Weights of a small GPT-style language model, trained from scratch on English Wikipedia.
Size: width 256, vocabulary 8192, 15.7M parameters.
Training: a variant of Muon for these matrices, 681M tokens, 5192 steps.
MLP neurons of a small language model. Each row is named by its layer, matrix (gate and up: input weights) and neuron, and shows model dimensions 16-79. Each number is 200 + 20 x the weight over its row's rms, rounded and kept within 0 to 999. A neuron's up and down rows have the sign that makes its largest values positive.
A block is one neuron, or neurons of one layer that tend to fire together. After each block is what it responds to, as a language model described it from the Wikipedia text at the highest values.

L3.gate26,200,236,180,216,233,181,225,193,217,203,158,224,184,164,197,196,185,217,203,188,194,204,177,237,220,198,213,191,183,217,184,211,230,195,213,195,252,185,217,213,200,214,237,201,194,187,172,188,191,220,219,203,210,200,223,196,204,164,210,204,215,181,212,184
L3.up26,220,182,196,177,200,191,206,215,193,205,224,194,231,206,193,230,193,209,209,171,212,191,203,191,173,178,183,192,215,202,170,173,237,195,188,228,208,216,180,223,211,234,227,206,231,181,235,200,185,175,220,206,154,202,195,189,189,217,195,179,200,222,193,181
L3.gate650,241,211,156,188,189,224,181,195,211,192,173,212,195,181,218,204,178,213,186,213,186,185,168,188,181,209,195,193,173,208,235,219,220,200,180,206,201,218,197,219,217,275,190,200,151,177,216,192,209,176,227,227,174,186,228,237,190,183,179,208,198,212,165,237
L3.up650,220,220,219,223,212,219,208,183,183,193,176,194,207,197,204,223,199,158,205,193,199,189,237,216,179,194,221,203,187,174,205,222,226,196,202,199,184,202,203,193,190,199,195,201,214,198,232,216,188,207,221,198,214,122,202,222,175,162,216,186,175,194,196,221
L3.gate672,198,200,212,182,198,245,199,221,221,206,182,202,204,237,170,201,185,176,216,222,182,191,201,227,219,202,169,190,183,201,194,180,241,173,189,180,202,203,177,210,182,168,208,170,176,201,190,214,186,221,232,211,207,207,176,223,242,220,201,223,152,166,221,205
L3.up672,216,209,214,199,194,225,203,217,205,196,203,227,185,212,199,197,180,206,235,165,210,200,149,206,239,212,185,201,194,191,194,206,218,194,214,219,225,230,217,197,226,196,189,216,193,206,185,227,214,182,209,183,202,211,189,217,179,212,199,246,192,198,182,186
L3.gate673,188,181,206,215,191,220,196,216,196,195,184,205,198,171,200,220,212,191,235,191,180,219,207,234,176,171,145,178,170,155,233,182,212,212,206,206,184,187,207,207,175,217,189,215,168,192,182,219,220,173,205,193,179,196,216,221,177,168,213,193,182,183,185,229
L3.up673,248,203,175,246,228,177,207,182,211,192,191,208,202,181,199,214,186,203,196,198,160,211,195,199,219,179,175,193,188,175,204,204,239,221,161,196,205,202,208,221,201,204,166,208,210,194,191,213,189,182,171,209,210,193,221,203,176,201,192,210,179,160,179,205
Main verb after subject. Main verbs right after a sentence's subject, often a surname or pronoun, in biographies and narratives, e.g. went, performed, took, has.

L7.gate559,161,193,181,210,183,199,174,147,175,162,193,202,193,233,215,220,196,196,203,192,209,212,209,185,207,229,207,201,184,204,233,209,184,224,160,208,199,202,209,199,211,214,212,165,202,214,186,237,200,230,163,208,177,210,162,175,230,233,195,169,180,211,184,181
L7.up559,212,192,198,204,218,192,221,167,210,203,203,175,216,200,209,170,239,202,211,212,215,203,198,202,183,204,200,192,177,232,234,200,222,238,167,169,222,167,196,181,219,212,193,203,211,206,201,225,185,185,222,180,203,182,188,181,182,184,187,188,202,180,213,181
Word-initial split S. A lone "s"/"S" split off as a word's first letter (s+tory, S+chemes, S+taff) or as a plural ending (degree+s), plus education words like Education and schools.

L7.gate66,227,194,184,167,237,206,207,196,160,189,195,216,196,183,193,200,205,239,237,206,205,183,177,188,206,212,207,189,197,238,194,175,223,196,221,211,177,202,189,217,155,214,214,210,178,176,210,179,183,187,176,201,199,214,217,214,196,209,203,184,199,213,163,251
L7.up66,180,177,199,220,197,177,204,201,192,197,228,185,162,219,224,212,186,202,223,165,197,206,193,211,213,215,203,206,190,246,219,183,236,169,210,207,231,205,173,196,203,219,179,190,201,183,179,201,229,171,217,189,180,193,195,160,186,216,205,191,172,212,211,237
Verb after sentence subject. The first verb or adverb right after a sentence's subject, mostly has/had/have in biographies (Slater has, he has, had not), also table headers like coordinates or Pos.

L6.gate44,197,202,218,204,199,182,259,191,218,212,204,219,175,198,195,166,185,183,205,205,201,190,222,172,189,207,144,194,142,189,194,229,222,183,205,206,196,160,241,181,213,209,240,188,199,187,214,222,201,235,226,188,205,201,193,208,171,205,178,161,211,166,217,185
L6.up44,217,194,201,200,227,183,217,198,204,230,154,206,191,171,194,186,226,189,190,192,175,222,170,208,194,157,193,219,222,204,212,197,225,250,219,210,225,198,216,198,232,184,158,186,195,204,189,207,221,177,175,211,205,197,172,163,214,206,200,213,170,218,221,194
L6.gate143,225,220,191,251,180,181,209,213,183,201,180,172,207,211,257,150,186,192,226,196,217,192,192,194,207,194,195,207,231,184,230,227,227,225,207,195,179,188,172,203,195,205,214,176,214,231,222,222,232,218,185,218,195,235,255,242,214,195,178,183,227,205,210,187
L6.up143,199,182,190,188,205,210,202,225,230,199,200,209,222,206,199,211,228,216,178,230,188,208,146,164,160,200,245,184,163,229,180,210,197,185,193,195,218,168,227,181,239,207,190,202,184,170,190,205,209,203,207,209,184,235,194,206,177,194,208,242,191,249,205,189
L6.gate159,203,187,231,210,189,197,179,190,206,183,225,179,170,193,182,193,197,199,189,166,214,154,170,224,210,208,212,191,205,197,198,163,218,195,213,203,208,202,194,186,169,238,205,180,195,192,202,197,195,208,190,219,198,223,219,211,193,198,221,204,214,188,196,236
L6.up159,177,192,161,182,160,181,199,191,166,216,219,200,224,200,178,250,205,212,189,218,217,190,189,214,175,228,207,189,216,199,192,195,177,214,209,209,201,205,190,192,187,219,202,167,232,173,187,217,191,175,196,202,172,232,184,211,192,192,229,210,173,169,182,216
L6.gate190,210,221,217,201,192,178,216,168,227,209,196,182,174,214,181,193,206,181,206,224,230,173,151,204,203,177,180,234,187,220,189,217,223,172,175,214,198,207,217,219,214,197,225,213,187,214,199,174,209,180,227,208,209,203,222,197,191,227,243,193,198,187,209,178
L6.up190,185,219,203,209,200,205,181,176,223,272,222,184,168,233,188,204,182,166,195,221,197,205,175,221,207,186,214,151,188,207,205,204,201,176,205,186,218,216,236,193,211,200,196,199,159,221,228,171,213,206,255,207,203,197,199,224,227,196,183,193,218,228,216,193
L6.gate260,204,193,173,197,169,169,198,232,214,188,181,178,191,205,179,162,205,207,188,184,178,171,198,184,202,180,191,182,217,205,202,173,204,190,205,235,220,207,169,182,191,219,234,225,232,218,162,191,233,199,204,208,189,204,223,210,196,218,211,202,184,219,205,230
L6.up260,181,193,180,165,192,205,198,186,201,145,197,181,236,181,171,188,208,206,201,185,192,205,215,197,199,205,172,181,217,213,226,241,192,214,208,233,251,189,179,179,229,176,178,175,173,200,187,205,234,202,204,254,206,215,219,203,182,200,206,179,206,202,211,231
L6.gate261,226,170,212,195,216,219,185,190,239,193,198,205,194,195,213,229,180,158,201,215,191,192,192,199,205,228,167,198,196,189,195,227,190,230,209,175,229,234,220,197,235,223,188,211,169,195,184,222,220,232,193,197,216,246,210,190,179,199,191,185,173,195,167,205
L6.up261,224,220,240,189,188,214,156,225,222,228,180,194,183,193,159,196,191,203,194,227,181,175,164,219,237,226,169,183,199,220,224,200,177,207,170,221,168,168,205,177,193,241,213,226,207,203,186,182,211,206,211,175,193,211,196,212,203,202,179,230,171,206,199,181
L6.gate371,191,177,216,203,232,228,200,179,181,195,168,194,210,248,202,180,206,222,179,165,204,183,229,245,211,205,186,162,212,191,206,183,180,201,208,194,181,212,211,202,189,206,216,178,208,210,188,199,218,188,182,247,198,239,202,219,154,236,196,216,207,207,217,203
L6.up371,200,187,221,227,214,203,216,195,204,153,212,193,216,180,214,203,220,236,189,232,213,207,201,207,233,202,183,177,178,202,225,237,231,217,181,199,203,179,197,185,177,202,204,196,218,169,192,246,204,225,195,207,206,228,203,196,194,200,190,194,157,220,189,228
L6.gate442,198,170,169,210,183,212,169,185,228,206,174,184,220,222,205,228,178,218,179,197,177,213,196,212,221,181,188,179,195,235,188,195,185,206,223,224,182,217,190,213,207,218,245,205,243,181,189,187,218,188,239,190,199,205,187,206,200,192,197,220,195,176,217,215
L6.up442,200,173,171,195,199,188,209,197,222,195,146,210,206,233,203,175,172,243,227,186,199,183,205,205,207,189,184,206,204,222,204,217,181,216,222,178,226,199,202,181,221,199,219,171,184,189,187,198,207,204,183,159,240,225,217,219,195,207,192,237,174,201,189,188
L6.gate598,215,241,241,215,187,208,194,202,221,200,188,208,201,231,193,163,225,192,194,174,232,197,184,188,220,204,218,196,211,170,153,203,210,214,219,177,205,210,178,217,212,234,211,194,175,198,187,191,220,154,155,187,197,170,211,227,177,215,220,216,205,222,177,202
L6.up598,195,226,184,220,220,222,215,179,197,187,186,193,198,190,233,208,215,199,237,203,187,202,230,219,210,180,235,205,221,189,205,195,197,166,200,184,226,198,189,196,222,209,208,193,191,197,195,206,231,243,194,217,212,192,179,221,179,225,221,214,184,178,169,204
L6.gate684,196,178,195,171,173,196,231,196,176,212,151,178,211,180,216,213,175,217,177,191,198,169,211,201,179,179,224,188,165,233,177,238,205,171,198,198,250,190,190,216,208,203,233,216,181,204,195,197,196,193,268,192,225,188,234,181,211,184,240,209,211,185,221,187
L6.up684,201,187,210,200,152,175,223,226,229,206,186,175,189,213,201,176,238,246,203,198,220,186,186,170,221,158,207,217,190,216,179,192,208,186,197,224,243,210,228,204,172,179,203,219,191,175,210,203,208,238,199,178,184,214,214,217,211,228,177,200,229,172,187,205
L6.gate907,229,201,145,204,216,186,209,214,198,218,151,175,194,214,201,159,163,173,159,208,199,166,171,199,222,198,200,192,184,238,215,201,230,169,203,185,209,193,213,186,197,223,205,175,199,218,189,192,196,187,170,162,217,173,204,231,201,206,151,173,177,196,211,188
L6.up907,141,176,152,199,228,198,172,189,195,208,202,230,230,228,201,194,209,208,188,174,222,178,196,208,207,198,205,183,162,205,175,195,197,192,246,209,195,227,217,230,216,168,193,219,185,170,151,210,151,207,184,207,189,161,195,179,180,197,126,199,175,168,199,204
L6.gate942,236,194,177,191,197,195,208,213,178,226,195,199,222,183,197,193,200,206,209,209,192,212,184,186,210,204,171,205,192,191,205,207,193,210,212,246,174,209,210,190,194,190,176,221,176,200,190,172,189,177,203,217,189,193,189,187,209,199,199,210,183,189,168,268
L6.up942,179,215,217,180,229,208,206,264,182,221,193,203,177,186,191,186,211,190,193,218,204,218,221,197,191,204,190,181,184,201,246,213,200,176,179,213,187,219,165,222,174,221,189,197,201,206,192,222,215,194,229,196,217,176,241,206,219,235,196,187,194,227,192,205
L6.gate955,217,205,200,204,168,156,230,181,218,189,195,219,183,216,189,169,177,193,178,158,192,195,167,231,192,192,190,189,227,246,205,228,234,184,192,222,225,225,212,224,191,217,197,184,198,191,198,209,220,170,200,204,214,177,183,195,182,215,196,217,189,188,224,205
L6.up955,181,225,203,215,205,173,185,196,190,213,197,210,188,177,175,186,213,208,220,192,194,203,184,183,156,164,202,182,196,175,185,215,204,188,202,202,242,251,188,168,229,177,199,220,190,185,220,191,225,233,213,172,207,205,180,199,198,214,185,179,211,223,221,190
L6.gate996,176,183,212,212,179,203,249,201,222,221,183,171,173,164,192,178,217,182,203,177,217,165,171,203,239,174,199,198,201,188,188,208,195,193,187,190,181,196,167,228,213,193,245,175,186,186,193,193,197,183,211,186,194,201,211,202,201,201,179,206,195,210,199,187
L6.up996,172,230,208,168,190,178,199,218,192,191,191,187,195,163,212,163,218,204,206,157,187,215,188,215,194,221,216,193,188,205,219,232,240,192,169,232,211,262,183,232,216,228,225,179,211,212,170,231,208,170,203,219,180,197,207,191,223,183,188,168,210,196,191,207
L6.gate998,231,190,205,189,185,205,206,168,208,179,192,179,156,226,188,168,220,198,187,178,169,188,206,202,227,196,177,196,211,195,199,214,208,209,211,205,199,215,179,186,227,189,254,209,227,220,216,217,228,170,257,192,177,219,202,218,183,198,233,219,213,231,196,218
L6.up998,214,178,199,187,198,225,189,190,213,197,209,196,183,201,190,227,224,238,228,204,185,186,188,224,199,181,186,196,200,223,200,219,214,195,187,178,234,201,199,218,215,162,165,199,181,202,202,191,202,210,219,200,213,214,190,192,201,175,227,203,185,209,188,178
L6.gate1013,193,182,179,160,228,198,196,173,200,160,210,169,169,219,213,215,189,187,171,218,208,215,196,212,197,211,210,184,203,233,162,182,227,167,202,172,234,220,215,206,224,186,204,212,184,153,236,163,239,172,226,212,211,218,208,207,219,224,206,190,191,188,211,214
L6.up1013,179,165,195,200,211,190,212,144,212,182,226,231,187,182,201,183,220,214,195,209,222,192,195,234,211,188,205,217,180,215,217,141,227,238,243,162,208,190,183,172,178,200,197,211,208,199,197,177,205,161,218,201,219,217,204,195,162,212,213,188,191,229,173,213
Main verb after subject. The main verb or auxiliary right after a sentence's subject, as in described, reported, noted after a named source, or had, has, have.

L6.gate55,237,172,190,211,207,194,170,220,250,196,198,171,193,200,182,182,173,212,207,201,184,197,241,185,172,190,222,195,208,190,232,241,218,211,193,234,203,183,165,229,209,175,178,211,153,175,189,203,179,216,216,215,198,180,187,199,212,212,199,220,222,229,185,205
L6.up55,215,209,183,192,198,200,209,174,204,207,186,181,212,183,193,168,175,193,157,198,176,195,167,177,186,207,206,186,207,199,196,214,188,216,206,234,158,215,201,216,188,237,195,224,187,221,219,205,177,224,195,226,206,208,190,202,199,171,237,201,213,184,235,219
L6.gate68,233,208,166,220,195,215,199,232,203,181,200,181,163,183,194,172,199,217,250,178,172,176,202,197,199,201,208,227,182,188,219,208,214,180,166,181,186,201,220,180,171,213,203,211,229,176,197,181,199,193,200,183,179,192,210,173,191,185,218,187,235,168,198,197
L6.up68,226,178,212,181,218,215,206,198,211,202,211,195,201,196,189,196,200,171,207,194,231,193,206,175,180,203,225,164,219,169,195,199,190,190,186,198,229,191,185,179,182,220,198,162,188,211,184,208,161,195,165,204,180,208,231,221,177,185,241,174,171,199,212,186
L6.gate114,169,214,192,203,189,191,217,185,216,216,185,150,196,210,201,180,170,202,217,188,197,181,168,202,215,185,242,152,228,186,194,215,209,215,208,176,234,187,186,223,164,164,197,190,210,197,197,210,201,216,190,189,203,197,202,139,190,223,178,213,133,240,189,187
L6.up114,168,164,208,190,202,216,197,189,211,181,221,181,198,235,176,217,177,194,188,182,189,195,242,165,198,194,239,192,173,183,183,223,167,155,226,169,213,197,178,193,188,204,257,193,164,191,236,180,219,223,192,228,195,194,230,229,176,232,218,204,145,212,180,209
L6.gate353,226,189,195,245,176,178,170,202,227,201,190,194,180,244,209,207,209,209,199,153,193,198,224,204,179,220,167,181,205,223,224,204,208,196,186,221,226,234,199,184,190,196,181,192,165,178,213,242,205,193,189,185,191,169,209,213,174,242,228,210,197,212,210,235
L6.up353,237,199,194,222,219,200,216,209,225,199,170,200,166,236,193,178,185,221,187,190,198,215,213,193,197,217,186,186,194,168,233,209,189,215,167,224,201,148,205,183,199,204,161,217,199,198,185,197,173,229,142,201,182,211,207,237,196,231,167,189,182,199,209,234
L6.gate393,260,184,181,251,228,168,215,200,202,178,209,225,196,183,194,193,198,209,227,214,178,216,196,211,178,202,212,152,200,227,205,199,184,229,205,200,197,196,179,200,174,183,216,226,208,195,196,217,196,185,202,216,181,198,201,186,166,204,232,230,163,197,203,175
L6.up393,184,189,229,236,214,185,198,145,195,185,231,222,175,223,170,213,216,220,209,195,208,167,203,176,190,236,201,197,191,179,231,189,191,199,222,181,186,232,197,184,186,184,195,166,218,199,153,182,186,210,213,154,211,223,194,163,195,194,203,248,212,215,210,234
L6.gate422,218,207,168,207,181,209,210,199,230,217,196,250,182,197,181,213,182,217,222,197,161,194,205,199,177,197,214,187,220,192,212,210,197,226,198,184,217,245,201,209,192,216,224,191,204,199,196,170,208,150,202,212,198,207,240,184,233,194,202,206,222,178,182,179
L6.up422,239,173,193,213,235,208,199,197,186,222,199,210,207,179,179,218,191,190,205,196,170,183,191,146,190,178,187,195,205,189,212,244,197,188,166,195,218,232,215,210,180,227,232,231,176,214,195,199,191,185,240,190,212,192,190,153,189,209,220,215,186,199,201,176
L6.gate522,196,228,206,235,204,196,178,197,191,238,192,212,183,170,203,215,191,242,229,161,192,218,234,190,204,194,212,175,174,191,217,191,204,217,181,191,183,201,208,185,206,177,204,170,190,191,218,202,217,210,203,195,221,159,205,250,200,229,202,247,164,215,229,227
L6.up522,205,193,205,204,177,179,209,197,215,209,209,165,193,192,188,184,225,196,207,217,217,193,167,217,218,234,204,220,218,189,199,209,204,230,164,212,167,191,258,207,218,221,216,221,211,185,196,224,209,189,172,155,198,179,181,244,187,233,235,165,194,225,187,236
L6.gate525,236,204,196,160,195,227,195,202,181,192,175,192,190,233,196,181,225,213,194,181,228,184,214,217,210,216,188,183,193,207,187,196,210,205,209,191,169,244,206,167,180,187,223,173,203,216,230,166,180,198,217,208,181,193,237,193,210,224,208,174,191,195,214,172
L6.up525,185,174,198,188,199,208,166,221,204,208,177,192,200,231,205,206,165,182,196,185,212,193,193,210,187,209,197,203,198,173,231,184,217,211,212,186,176,212,211,188,218,214,163,164,216,178,175,218,187,187,202,206,198,193,258,190,171,180,192,197,212,224,204,165
L6.gate541,209,212,170,181,238,214,213,182,204,199,189,201,194,201,192,190,226,196,213,181,220,187,214,218,202,242,179,188,219,189,179,216,222,201,202,166,192,197,207,183,194,222,220,181,231,207,192,229,160,199,184,188,228,200,203,181,194,207,217,196,210,196,220,198
L6.up541,204,209,193,182,163,189,210,199,187,220,170,189,161,217,169,217,209,203,186,204,177,185,189,224,203,200,169,210,204,197,158,220,194,248,193,235,199,194,162,208,182,205,200,217,189,219,211,210,199,214,201,182,180,229,172,247,188,184,206,195,240,189,201,189
L6.gate556,241,212,156,219,203,211,178,180,172,204,198,246,189,186,214,186,189,217,190,145,203,188,244,200,207,219,195,195,190,204,176,213,171,187,238,215,199,179,234,194,167,174,212,197,209,225,208,239,196,209,181,178,183,191,211,217,174,242,224,200,173,182,200,204
L6.up556,205,218,200,180,207,191,192,207,161,202,213,185,158,211,215,176,214,197,206,194,203,202,204,206,207,203,218,213,182,214,195,220,226,165,203,191,191,216,219,199,179,208,211,226,205,215,216,208,216,180,199,169,236,220,272,241,203,208,199,213,175,234,207,216
L6.gate599,180,195,195,225,180,186,226,224,237,196,213,200,201,181,142,210,192,215,212,193,207,204,193,201,196,204,240,216,190,190,184,218,227,215,166,197,212,220,229,201,219,197,176,154,206,195,201,188,173,223,194,202,167,210,190,172,199,202,208,215,208,174,198,207
L6.up599,168,241,225,212,204,202,190,160,215,217,223,197,183,162,185,208,201,220,201,191,194,218,196,211,215,195,202,189,180,226,217,209,230,189,181,174,180,185,202,216,187,210,176,203,183,178,235,225,193,256,185,151,185,209,201,213,194,175,197,207,179,177,202,194
L6.gate622,233,213,211,193,167,237,212,212,191,201,182,231,193,233,215,217,184,172,191,241,201,198,179,194,194,200,189,192,205,187,186,200,182,218,179,190,192,187,203,245,179,198,222,213,164,172,240,245,205,192,227,197,242,195,180,183,191,194,211,195,196,239,179,198
L6.up622,236,206,215,200,180,191,183,238,194,195,201,200,210,203,156,170,189,211,192,217,172,198,203,188,203,206,203,206,212,195,206,180,196,213,213,181,194,216,228,159,177,190,201,225,242,188,216,196,244,248,241,207,216,187,190,216,224,195,199,187,207,181,209,214
L6.gate685,207,183,193,186,210,191,202,212,238,205,198,178,228,244,201,194,177,248,170,175,199,196,208,190,167,171,203,208,194,240,215,162,226,190,163,191,194,184,206,180,205,192,183,190,149,207,204,241,174,213,202,185,247,198,201,192,209,206,190,201,180,193,206,216
L6.up685,176,180,190,167,187,174,214,222,255,228,197,202,223,195,238,175,235,237,166,220,206,209,200,191,203,172,216,196,187,191,243,193,190,216,185,176,192,229,215,163,213,196,172,192,170,186,213,232,174,236,199,185,200,200,166,213,214,212,197,172,224,208,222,241
L6.gate822,246,209,193,187,189,217,233,160,179,212,202,206,181,208,168,228,191,243,209,168,209,186,183,213,201,186,158,204,178,214,229,204,189,208,174,219,211,174,164,189,180,212,215,204,214,231,229,225,194,224,178,186,157,237,196,220,160,178,187,193,220,188,170,146
L6.up822,187,187,208,218,228,204,189,193,186,212,191,196,203,162,200,231,199,189,189,172,203,198,175,230,190,217,195,189,204,179,191,196,183,211,186,171,208,201,193,201,179,208,168,189,228,188,173,188,183,180,191,207,210,211,203,158,200,194,183,155,161,214,177,181
L6.gate951,172,185,208,206,183,189,215,199,196,181,218,239,190,209,231,191,174,249,209,243,175,197,216,196,195,217,195,205,204,230,209,178,200,246,188,227,192,201,189,200,197,186,213,178,183,184,176,229,191,239,165,198,204,238,207,205,194,212,234,180,196,203,200,203
L6.up951,217,186,193,208,242,178,224,196,201,231,212,221,183,209,171,164,198,232,232,188,178,183,167,212,207,224,173,169,240,200,230,203,188,217,171,185,192,205,180,197,222,190,215,203,194,176,196,217,198,169,232,227,191,221,232,206,201,174,195,191,191,229,219,206
L6.gate995,184,186,183,194,190,223,184,223,198,174,187,184,208,149,192,206,187,223,198,184,208,189,174,217,201,220,186,192,233,209,222,199,208,180,197,203,216,196,164,214,204,212,216,201,246,179,218,182,208,215,171,192,183,189,201,203,208,159,177,204,166,167,204,201
L6.up995,173,197,211,222,212,213,184,173,249,202,164,172,188,186,189,212,247,213,200,155,205,189,224,201,159,196,214,216,186,174,214,196,216,218,198,196,184,215,196,223,188,164,235,210,170,189,223,179,208,201,181,162,205,226,229,198,204,220,199,206,194,201,180,188
Split-off word-initial letters. Single-letter first pieces of words split into fragments, mostly S, often after a line break, bracket or quote, as in S(illa), S(yrup), (S)IN.

L3.gate98,206,198,201,183,189,194,187,214,203,199,230,198,215,205,195,192,212,174,241,203,220,181,177,208,178,195,192,175,211,183,187,213,202,213,237,240,175,199,198,205,207,218,223,181,220,206,174,184,190,226,212,204,174,203,224,192,209,208,198,205,192,205,225,199
L3.up98,211,202,204,232,203,220,225,197,179,199,199,221,221,194,238,193,204,200,194,175,216,204,186,191,174,169,188,189,203,188,180,201,185,198,233,218,246,171,195,203,194,184,154,207,201,221,227,183,198,155,196,150,199,203,202,205,215,200,180,229,182,184,205,202
L3.gate556,181,192,185,175,223,193,189,205,220,206,217,203,217,234,181,180,223,195,211,225,187,167,232,223,183,172,161,171,201,203,227,170,213,208,210,200,188,216,214,171,220,238,194,166,199,205,191,207,246,177,185,211,220,225,192,186,191,200,196,234,211,180,198,207
L3.up556,230,170,208,216,148,211,185,215,247,206,197,240,198,174,191,183,195,209,176,243,201,197,161,208,220,223,204,197,171,162,172,182,197,192,234,238,221,183,221,193,210,216,220,221,218,217,224,197,197,201,228,165,176,209,200,161,188,239,191,186,180,205,214,191
L3.gate573,207,202,230,220,205,224,198,243,196,222,207,161,234,221,152,162,197,243,184,170,199,165,216,192,208,183,175,213,199,175,226,204,227,196,172,197,209,206,192,200,203,196,181,173,223,213,215,199,197,203,179,215,214,218,189,191,209,207,199,196,211,190,204,169
L3.up573,200,212,163,193,179,167,220,212,191,206,200,208,167,208,195,217,207,244,206,214,200,186,205,213,208,202,212,198,192,179,203,217,215,216,171,224,219,206,215,206,186,222,219,185,219,173,197,165,163,185,191,184,195,228,221,202,211,165,206,201,206,179,219,220
L3.gate1011,203,196,200,196,174,199,195,209,181,180,225,188,155,214,228,185,181,223,206,155,203,228,204,193,223,179,173,173,217,196,203,173,210,221,237,208,196,192,190,158,210,189,210,182,195,189,212,216,173,221,199,186,197,187,217,139,177,240,163,160,219,174,202,179
L3.up1011,227,245,188,201,222,190,162,176,180,181,208,214,191,206,177,201,204,193,224,164,211,209,218,210,202,194,204,182,180,214,177,209,181,159,204,200,182,231,220,179,184,193,214,178,219,227,176,185,214,193,215,194,192,200,201,190,158,209,172,206,251,212,199,200
Word-initial subword fragments. First piece of a word split into several tokens, usually a lone "s" (s|ustainable, s|unny, s|uffer), also ex, de, capital starts.